Part of a small language model's weights: no biases in attention or MLP.
MLP neurons of a small language model. Each row is named by its layer, matrix (down: output weights) and neuron, and shows model dimensions 0-191. Each number is 128 + 24 x the weight over its row's rms, rounded and kept within 0 to 255. Numbers have three digits each.
A block is one neuron, or neurons of one layer that tend to fire together. Before each block is what it responds to, as a language model described it from the Wikipedia text at the highest values.

Description: Mid-word proper-name fragments
L3.down329:119134182152125160140111140135121126120117170139144128071138128119130138125113165145146087108167159064106123111115152127140147114162145174141116116121130125117160115103139126133146126108101179098116084112143119133136115120129176143119132132133126130117140080146144167098121130134094123101139123136093133137041086124146117117136117115148088123136190116120113139130120119149139122164134151135140092136142145162126133118148113133120154141150144122139063152127156128130182141105108093129098127124136137128143140157130121071120152106116121165111169116182092128114045142131121099086

Description: Word-start fragments
L6.down194:121139136132097139123095118160111147119065089137192107119160120133117146105099117154131129151124092177125145165144126137115112155131131105136143153114136149135117168098088153150124146156121139143145153139115107135167133114070136095134147130097146095140121124123145126107125153123089131137139093139126123123126106076131106099182130133155161162128156140136131136133121129122116158158136080174140149115096118070152116116141127093145100143169113194129168121113117125110100108146116071130136108109140156114133158151142120153150113145133129101129085079134078106131106095145126192101
L6.down272:141132137132112153151092142145142122149180139142111155091167130124162112136127125146128114101084110149147101121134140122155093096088151138140129136188111095147121124115140146097136150129117168126129135111108177122119120168124145126126115130148108156093143122149150132114115167195114154146108102136181097118136126138069078156077120130121162123136129100145172168140101135136117121115145126107117126105144127124124156073124142121134091158127106133106130095140161110086102126123108141129165077109095087142092107119121138101078165106132125130141076085168109130139085133107142105108
L6.down422:133126143122124139124129146117140118111155176171159082125108096126117137134115143137143095138152072142148140162128109126135121127145095133123133149138133150133121149099078121124136126140120148097149134114103114174094131123151097115097131118099148150109113112100139101083087158112146134122088118094102078127099143118147124121127112100160154123146215173121141167149091106132156152124071073114102119095116146150148130097121125121109117186097134145138122143162109124108111115106127140084190166171151120136126158126137139135145121146101090112127102123133108103124092076125126112168
L6.down757:127109116152134113159127132131127121135148134137172086092076128116148172131132140146150091110123102127127149146139161090147133086109101122121121108174122117101118100148180147161166150122138136087153123093074088142105141166150098111102158124107130104146115145081116145125111159138152117123137152147119153154113166120114133139140120161137145120136131127122156168113090192130096156132113106131113087120153152058135139155131134152139176108113089085134136126129167141124126119125144081123078126114112153095098139124097128132177122102160115089126101083134115169132121136148144107119

Description: Mid-word name fragments
L6.down6:128124140151141114151134107108125165114112102126143099103129116100104142108111169120141159075111175123141108109136136117106132142174119169073114111182103139160142132119151117098126102127152140140164115131107132180122130150132079152147119092096164168153097110137115143100144159122136088151115174106112134131108112166108117134099112077109133117105175158115153129141130128108136114144159109094110127166070111118147114120105073106136146178076114103126139140106149114158137121122127137105080074132133120153129138087131136148126113108102118117104140180105174123144135134156095123122
L6.down147:152160116116132143119127116113101115153227109117130142140108145115137105139120132139154162107120109121152127108122155146088122167132134145093151134120120158135098126106109125136130125144138157160146156146100114151087111107134117135115140163135123167171131158121132098121168107102100088146115143148110146111115123126150119126103142129169114092146135113159120084131076115124148154127152182108154131115101136239140134160108111153148179165134112152129137132133099114139136137120116147134114139142144099100129137120169125087096101139125127104089132119121145125156131141108132048164
L6.down323:124148146106138166133114081110133139079212111103174128137126126135120145136114134126134132121119122127129177109117111158128107116147129101122164157103141133119105147130123136150132100134158128146125149117114129140079121109152138080114113162110140125108109126136115099175117122123126116148147138149082156101104097144133114134090128116146132112134125141115106130131125117093124113126114149127113122104098101239124126123117119134128145174123122138123120155115120143148123124109106172139135166099147077114111140107119133061106145149109147102108144097124123139177168165111126026135
L6.down372:145128166121124121119084124104094134123141135162101145180168154159101100112139133129129143105129141133159121134081169083180138131163115147120102080101161144144127121069103152160114137136131127125151126164128078129127116119131123134106183146154121131160151151177096124129126123129110099135094090113112020127119091164144155144133104115102109159123137133153108150099133121148158129089123102173139114163126087129122143128124138139138118144101168143143120147119106157156101111128154155128127157122096112132101120114145129124127104159079139126129120102091145140139096138141121106098

Description: Word-start fragments, diacritic bytes
L3.down462:124186103123105135136136147138125134124090156132146088052111128123146140098131152123154145132196119129121121072071127131130142087108130086143132117137123126122118126131122130136132126121149162140133055197116126154122133111160130127142133128141127131134139201121130128143138125104154115141123116127129113092120138133184121132128128123122151130125103135129117119105144129142127170179128167119114124138114144195131141144119130142122113218133128138133146135116124121146178128141092123168129132121069081137135133102119147087129051175129133119112163129118120117133153142128130123127

Description: Mid-name word pieces
L9.down20:124125098124136106196111093158154115138172118130105129105135125097138120144155116120132087148133115095135111154133172111126157196087112106125153097140115101107102089105165130088111140123146116160137112092147105119179134133117091135132100130134104119093111119162104091123130113113121139152141157146133147148169150111127118163158152109156071140147151101139111126126131113097131122114115174155127141119087135137118148149137102132181162102128132130155155135196112144123105115130101109151149135176138134159096091152115180114119098120093117157147149162087123112131114118149159167139
L9.down69:146125121175109123183133114151092110108136094094159106142134117152139158147103158103129122126103131092117154160135145120133168083127107132163132138166141151105111130136161147143128098152132095152156114098117118128190099146100121101109058141150153163115106121104129113120125093114162146122164136119150158078175137129118137129145108116146140089161097116120114141120123158132092139128105155179178148119088152120145120141112154131141158138131161123096194111143134128107073119092091156160130128131128110115093100151103136143123126142097145152138133170088084141132131104129150127122
L9.down114:109103102079163179204172136138148146093164113153134156165089100104124120157115128147137161130133119156151129137128142162120095128119118169136124134088095165138125142159143143150148079155157135183127135111115186113172113130127102098104146134132138126176121133107116106149088120145127136141108137142064116114145131108130151153102155092131120141129135154154109133140126141159166112153141119124133124159120149136163123069104148151151097117127153167150139128112151154120147113134114101117124148141138142145114103064148121140122108149153142123087135114150122080150089118145126120089
L9.down125:133123125133165140137116105119123140118108106135113140107132107171146137122111141108073118135142141117102133125131111112107135130089144141147100176177100122137155127138153104144123123089073128150142140120121105128166130126119107087101144088107182136119124111146142097088151159127122075146107091166154100212161105117118126115126131116112155125143118120129152114119146136158134108180124140157138141137140152135149088085077125130130105177131108141116097116152177139137098079108142100108111118142147136151186112098100103102164118122166100112154141127154140091074145131145122091112
L9.down171:144129091118143121131155123141139122157092127143131109112129092145135147130130130156111116086106117158128121085100123126122140147144105137128126134105147125097105173132135086159175095142116133102132101101101116100060102102141125153133110140128124115112160150124146119167119124117129120126128077136141142131125150105112080152082155070136142135086136146111175086139142104127145117134144106108075095096189100112162123125102104164096116142097119146141130112159114149142063153096171117143121120107162117113172145104145149105078138128164147121146081137129136138133143070133101150151
L9.down205:134107119163171134091140134145160100132107106141092127110130102101150165127134132095131102154136111107130158054114155112118149103108099116150096145151112102060149114108172123152148107144107095068109102093117168126061122121130093103149109147111158105078101139118139110127138154077130142113146146154162114125135115127096138113105141116153129152121125138115132154130138103155081085138100163135146120095153134113093168123112139101081106154116117118116137166153119165092136122112113140147137123159148132152123147131142131126125157121080132111091162169102121115170119130110140138144
L9.down294:135166122129148176178133165149123114128216124129137110159152150145112153141133139154128128139112138123102090152127119120137127095140133113125153105149141159152068107105104123136142121143154148157135119101090149131198128153141130124085104093151133126076103120112102111134138132147094150117156135142122117163115123120131161161154152150154110115161144104098074105096140120140105164098128110151118098112089108140133136162126119123099134150116128170123162078116128121081137108170106141070120177126108105103082092100123109123124129125107115161162117129129093134110142124133100146125
L9.down330:117130128091123102106137125102108150158111154100102144150109123112124122085130134103149151140131123164161122132131130164130109110129097114119142160132075152146156164130100166114130159129110134041147104136137120122103155137149130142139151153134116128119112111105137144134134175163088106111115178073157145089129110145120098138117148152103096139087101181109140158129143112104127116132146153142108133145105119136092152130112137109188163135132094151115154114137158094133162119162151097102173103120087127159136146133132108159127094160133097135173117129121086109102114133138190083123
L9.down377:154128122104158118118141129049143137147125138108141146137099128141164151117089113128112113111119145137113089128059142111137103105169146108127133113096125135122088131145145112099122139127142141101129139130111084145085127129117091122138083127102098094131101116144144137142162103106150095136110112129117152063131170158106096135117097147153100155108111132112134111163130112117122120129154182098149183086061145142130105098157102137147153137089108087149116116110127146161086106137101126158100116128153129104139112188195137137101142135147137120111141126154140134156152133102113110127
L9.down417:123143117143115120150113107107146130107134105113151136144127131098106149158149162169148126147077126136147171133145104131154143096119103107147100124163148147121098140129143116143142128139148140157124107155130187097178163140147081137112143126134144145116146131093110122128143130111160104128138091129121108197109112096165101141099108148131105119137162092089098144091172150111103148113158032137155160092106118094133099121099122110142115149172110110129142123126119140100125107160116138092137147177084162077136125099116091108122141131157107119093136145137126085130131117107151133110
L9.down425:101117108101145124141129089160124135093127150109084119134118151151110103155137135131126135126135106133175165125143146105128112171121152158133070187123119087125188109126150122116099160154118132116131181148122119131134164133117089080099137134127163126144131137134090113099138133156130133164123181144124155161144146191135141128143124186122110111141121112156149071137101109154137136095128157123164129140150093138080120099106105131131098091102141133182104138137148120152139143076139092146125146096111150140132108143123144156153111097134151105173155154105152111108107116125142100155
L9.down537:145134162149126119085102152111122131114115144140151143146140126070126118156120141118146171135101098111168143157149072119097140186120132151120109130120116141174140135138166129135117154110125114160122116148085132110185102119141118118153156171140142120139135109136132121159118152108128076125138133110159124170154090092141135089111084155139101178139130089106109084118150143128162112146137134131163128094155147127167144140115105122106156117096114072107137079114097136135106127138098102048155149095139118112136117107140096136118114089103112149104145108166151106128143112093141111137
L9.down598:147130104133108113148126110130098132166139113097114146125135137102161130090140096123144168110120152151152175047093104105166115113135131112120126098096122096155140152114129163126148122135136126082105136136151087141039134091160073121134136137130149190145118094088135128103137154144134131094108097127127120119115126132124088129129141139107120084145164114123099139129113124156139132164179136162126121129176124107138157135132157168132142130133160129134069146152120119084095109116158151131093129120079116115121096161145132134159141139133140146118112126129099128177137099161124112152
L9.down601:159138175129110135139112128153119108129168171100107112139128112148158142149126147141100098109052125147130156086143129113101144102100097107101136120153163133125130127106105101134146132148153123130173108109088142120131136143098123129118095110129126137134151127113095109096137110118111131113133136132139137097117131140149172091179130166198137064124143094120109086096137170116141126146066139140173121119133103155137112138120149108122117152146154156132192085156142143066093149114113172135117145095112134093087108146124099140109112121104134128113141132126128148129165109106099106100
L9.down713:119100104165127171192092129121154135110128106139151139130163102063139142138137132106148125112159111146116117148125118119121114106114141149142096092131123174154108124147153152147120155130126109196118146100129125108194153143138067077141100140131113132154123103119156135154151130173113073141136116122086189124149108095142108115113090131126136151120120122101122142134126137122164126141141148136171164116067172124159119103097109134161140124170106128135105106134100127154134133125130129149121129159123117114142063130110098131129151133118144136078115104129168115154137128116158105090
L9.down730:123107129134086122100121102117161167121104098130173109118126141145106108082145146141078156178097121160157161096140080127120160079137067117120149130124131158143106092116086114120121131117180153105116095132156130134153140128154124111122130125116080153156158126140128105104111135161120148122107055130118125159149134122120136166100117140123120158134107122112111118077120096079111132126140129133130122129114133179124110137111127128140109139111119100153140093124137083108168068167150162132114115151116158161100154139123102135167095134130115109105130159096134093087161125119144165147

Description: Word start after delimiter
L9.down88:118118147122129160210112107117134126146137141118115124123150116167112128130132128129132133109110104112119127246156122144150138206129119129135115123122097129120134123128133120128123124137128114255134112118132139114255125100150133130122132130099129142131122129117125144129116156110147108125140122116087137248120127137126120121137117126118139120123138146123135143136142141147105112121127097114118127119130130129123137144120136146128110108139127140139152101131152150104133128133141139137134119142128122094139119125128139118110144105117119097116132120107114139120137122125115123128
L9.down127:102089117146108116189175120128148135107099139095123126140139116142141123157146131152121095166116131104116163206178156108120094158167102122101105130121101146105121127141114129142159150147123121202096134148106129112157119134109080121121100099138106119142130122134100145110165115122142160086139085101146131225125132150121113090122152139174131125135141126133112150138142105093113100107083130088125120133132129127128099122116091117127128131123147075132146122117156124131116116121114130178122139125105139136090100135116096107120161130073180092120138122088124145117129141125148115137
L9.down254:128138137118103135207108134135146117132143125129127103140156121156119137140136157120117101119118101112124132238129131148142153220120129124122119128124112146121118140108141137132127118142133102252141137148142146129254132128149128133117132140119131129125144113129140106125120132116143093098138143124108130255134136117120122148136133115117109118132134126137146135148119145142129124124121082122116150122124135123124134142143125131145114112124137126162148085135124147092136141135134154133137111130120111131111144130145142112121147127136116119134139129100106112118130116133124119136
L9.down268:136126142126091130155134093154149118102142108132124094127129103085156091136071118147103115125114116185147110203137136125130135154162141098123143170100131157155148168091123144152125133141151113170108141124148100162197100132137134152110134124136102112142124148156143137112155143115158083124112117122110127166150127097123143175093116132153120143163134113132112143105152133151155127120144093110107116123105091142141141130105126116168094128128116129170148042102105065132175143103109149085112135114147127137157111136095121143116152105091132115113116136155103144145117123160110166131
L9.down337:129140112123100151157120095136128156125140162104146109127129162128127145125154143135134111129129083089130137222149143154123145183129132150136119136125145173123141140114110094135132136156128131229141133157167118117255134109125107126139132152145103118163141103121144140127122110137149078123137118118125123222150144145150108136146123149117125103107155079118126132116118146149143120149128103129104126109134135155114128142138146154111127096104120142138139063112137157123133138105117112104154125149135102140132112107108162115135145128136132141153108141106120129114145134152137143124
L9.down353:112119171169159148065130126143153108161105111104126118087111138151117107128111141107146096145143177131093123105137149155141122165115160129117171162128135094131108129120135109096144132089154130154157159151104167131100146157106145159133164147133095132138130183123131087119119080091125134141136135089144115178134130114121109113095127119162164114169089170134101160096099125113151161108131168145112121105123168151141124147136141143081130134122151134181132140105107127118158118117139163148149121168133137120099127136109146138092115083122100162122129138175138117117115141129064162099
L9.down366:130140126088114096081132134148102099150139120143156156110129120134134154137122116150106130145143158132118121099155145095180099099145141158154191096160160115147151075136114137128113148059132129085113134132123129126072073113076095172126100120172151157122175101139131091136112160160124156114141114136171119115141098138088114120129119091138122136137093136152136132141129108095150155141160177143114163114131110125126095147116181095179136142100134095115124128135071107118113137123133151116135155119145105159122135150164143088130114119138136123156127141102158131146157145155138126135
L9.down439:108119155154137135126145137137138115129131160124169110163108111115108124146159139130101090110128158123138166182121112128120173118160150128129110122129133132128175132130132099134151140103120111045167143146133144107174146129139112156147110103111096150137083151147123155146151136110113138112141078155161086185131135091172125123116140150126108114139138134151180129121142121125149121113140160123142051130160136130111088157143117132128130123130142117142116160096114143146149126136198136162097133171162088074152156108179148123155135113163126145138124169108113144157134098143134146154
L9.down447:113080128125130134094125107147138109159110094086119099118100146153096107149125120143132116119111119150125126109158123116123082116140138154114086174126137150158144078105130160170139120142170177095155131150142119181102130138114110147125163111111096140093097140073096109117138145163161154105178186138103085140128096136138094134152138122133131149109115115116135132139130122175067145114161121131126132161132086141143135162117119123125093107070120126123156120130145104153141130098130122126147106139072148106138137125150093139126133161124136122140158116073070119148125167154101140108
L9.down530:141134136125168093088106119109104142096097118141117153140117116122125149124127118115137132104113133171137078096158111107143112082116093143163151120138122128144115148111114119159127104105148128023136117149128116113072141153115124129100149143096107138069092151154140127127123119118151159094105157109095100083153154164127139103073161138098116097150150130113147108165165120109107135120116121108090152132122117151085093122090131109135165131127093115132162174155124110148147146128156152144134141130133133157131096100132097135096113107154115126093072124128150134087129148122106146103
L9.down549:121143119126118152028136125162114117103159084146125161115136139123106134123168141137116146150140196135107140125135097152106106075112144135154130126143149151110165158115159152143108144131116126188134119132144127093113110140168119121103096094098153118120131103110117152087129105115130140115123126102085108033124160127106138119134144161116113102130107119164108104092111132138110158130134128122117141154149134131128102146146109125107128116144118085132182091110119114134094120153166162123126137162121129113133112110137112119167107096127083114092139093132109161128124087165104120166
L9.down581:079112097114164158123142128109161190116150103150177087164113119112104140178136151145128143105145144136142117144082143106114115150089127147134116110122149099150146146158121128113151145137166134160158121091118122163153138144129118108132126098091107109143128136132138080118124134159162105132142133154120106179068097114120137136137144137109101121134150103120131100129144164105116179106174100137124098108166100126109118133131130133138138082125094120100121099131095156096142153149095151099119129164143132097091181098135174134120145137179154137130109145077140149168142082133109113130
L9.down585:125120127172118089065135137147160145075109094132151144157163103097076107124095104133140106184127146128114136042119095173138134100132127142098161127153144175122136152155101173118147099135147123108144132101132104153072110117084140150124159156106153106111106134145131091144154130142155146124091149088149109095125108132148156122100107108152133141119131142134111146092135144127150149088110128128117105135153135114124140122127097122159119133150106124146169135104131161142157181151134145123139111133109126136095143134127186107142123149166130140126085176135108106118116094128147150129
L9.down654:152134103177167138097127107121147144118121168160165113157124089154115098131152128094131125198130073117131123138152116118152141116135131133146136135128087146116124144137100083167155098183127108109174169125110120147152147157114131110105113131079150132111103117153096134115158127147132096098196162120133109157119127136114121182183134124161129141114152125124157128088129133122127135147100139094152166146169126109110137152157081087132154141142066102116151139173159108151090130125105144160120121153137109142106157135155130114122124129099113125130099126080121111131141107134134150143
L9.down670:070160142108121138164141148145109109112093111134141078140183116097138117100130113144121109138103130170137156090098119113098152206135109103168122094130111098150145156109137130173122147112123130164135166158141103128082114101123112151132099105128087089146156156120137160099102131131143131106149104169096092136123116106104178099131143091139134104112151142138140138071130156108129143103158085154150101132146109095143118164131104126187097119143125105158146109126133116141114146123142071115127077162118130116106131135108152132082143131110133114114112110108137113124145122138161118142
L9.down688:110125112088084171111137137136148130125122109147134122138136124111123152144141134130108112138132100138172128227119108114099123193136103136147129126122144155149125141126113143114105133142098110195135136115125123161241106131135124146134140102141140112129132137127144124117128095091151148147124096167150113189143158147115142127124133115135129103120131121103088143078119134158107143112143109118134182113126109143122120130104113176129079098103147118184159083105141141131118154136090113121111108082152130121105158152117150142118103138125098132138124120114123152132098164124136102093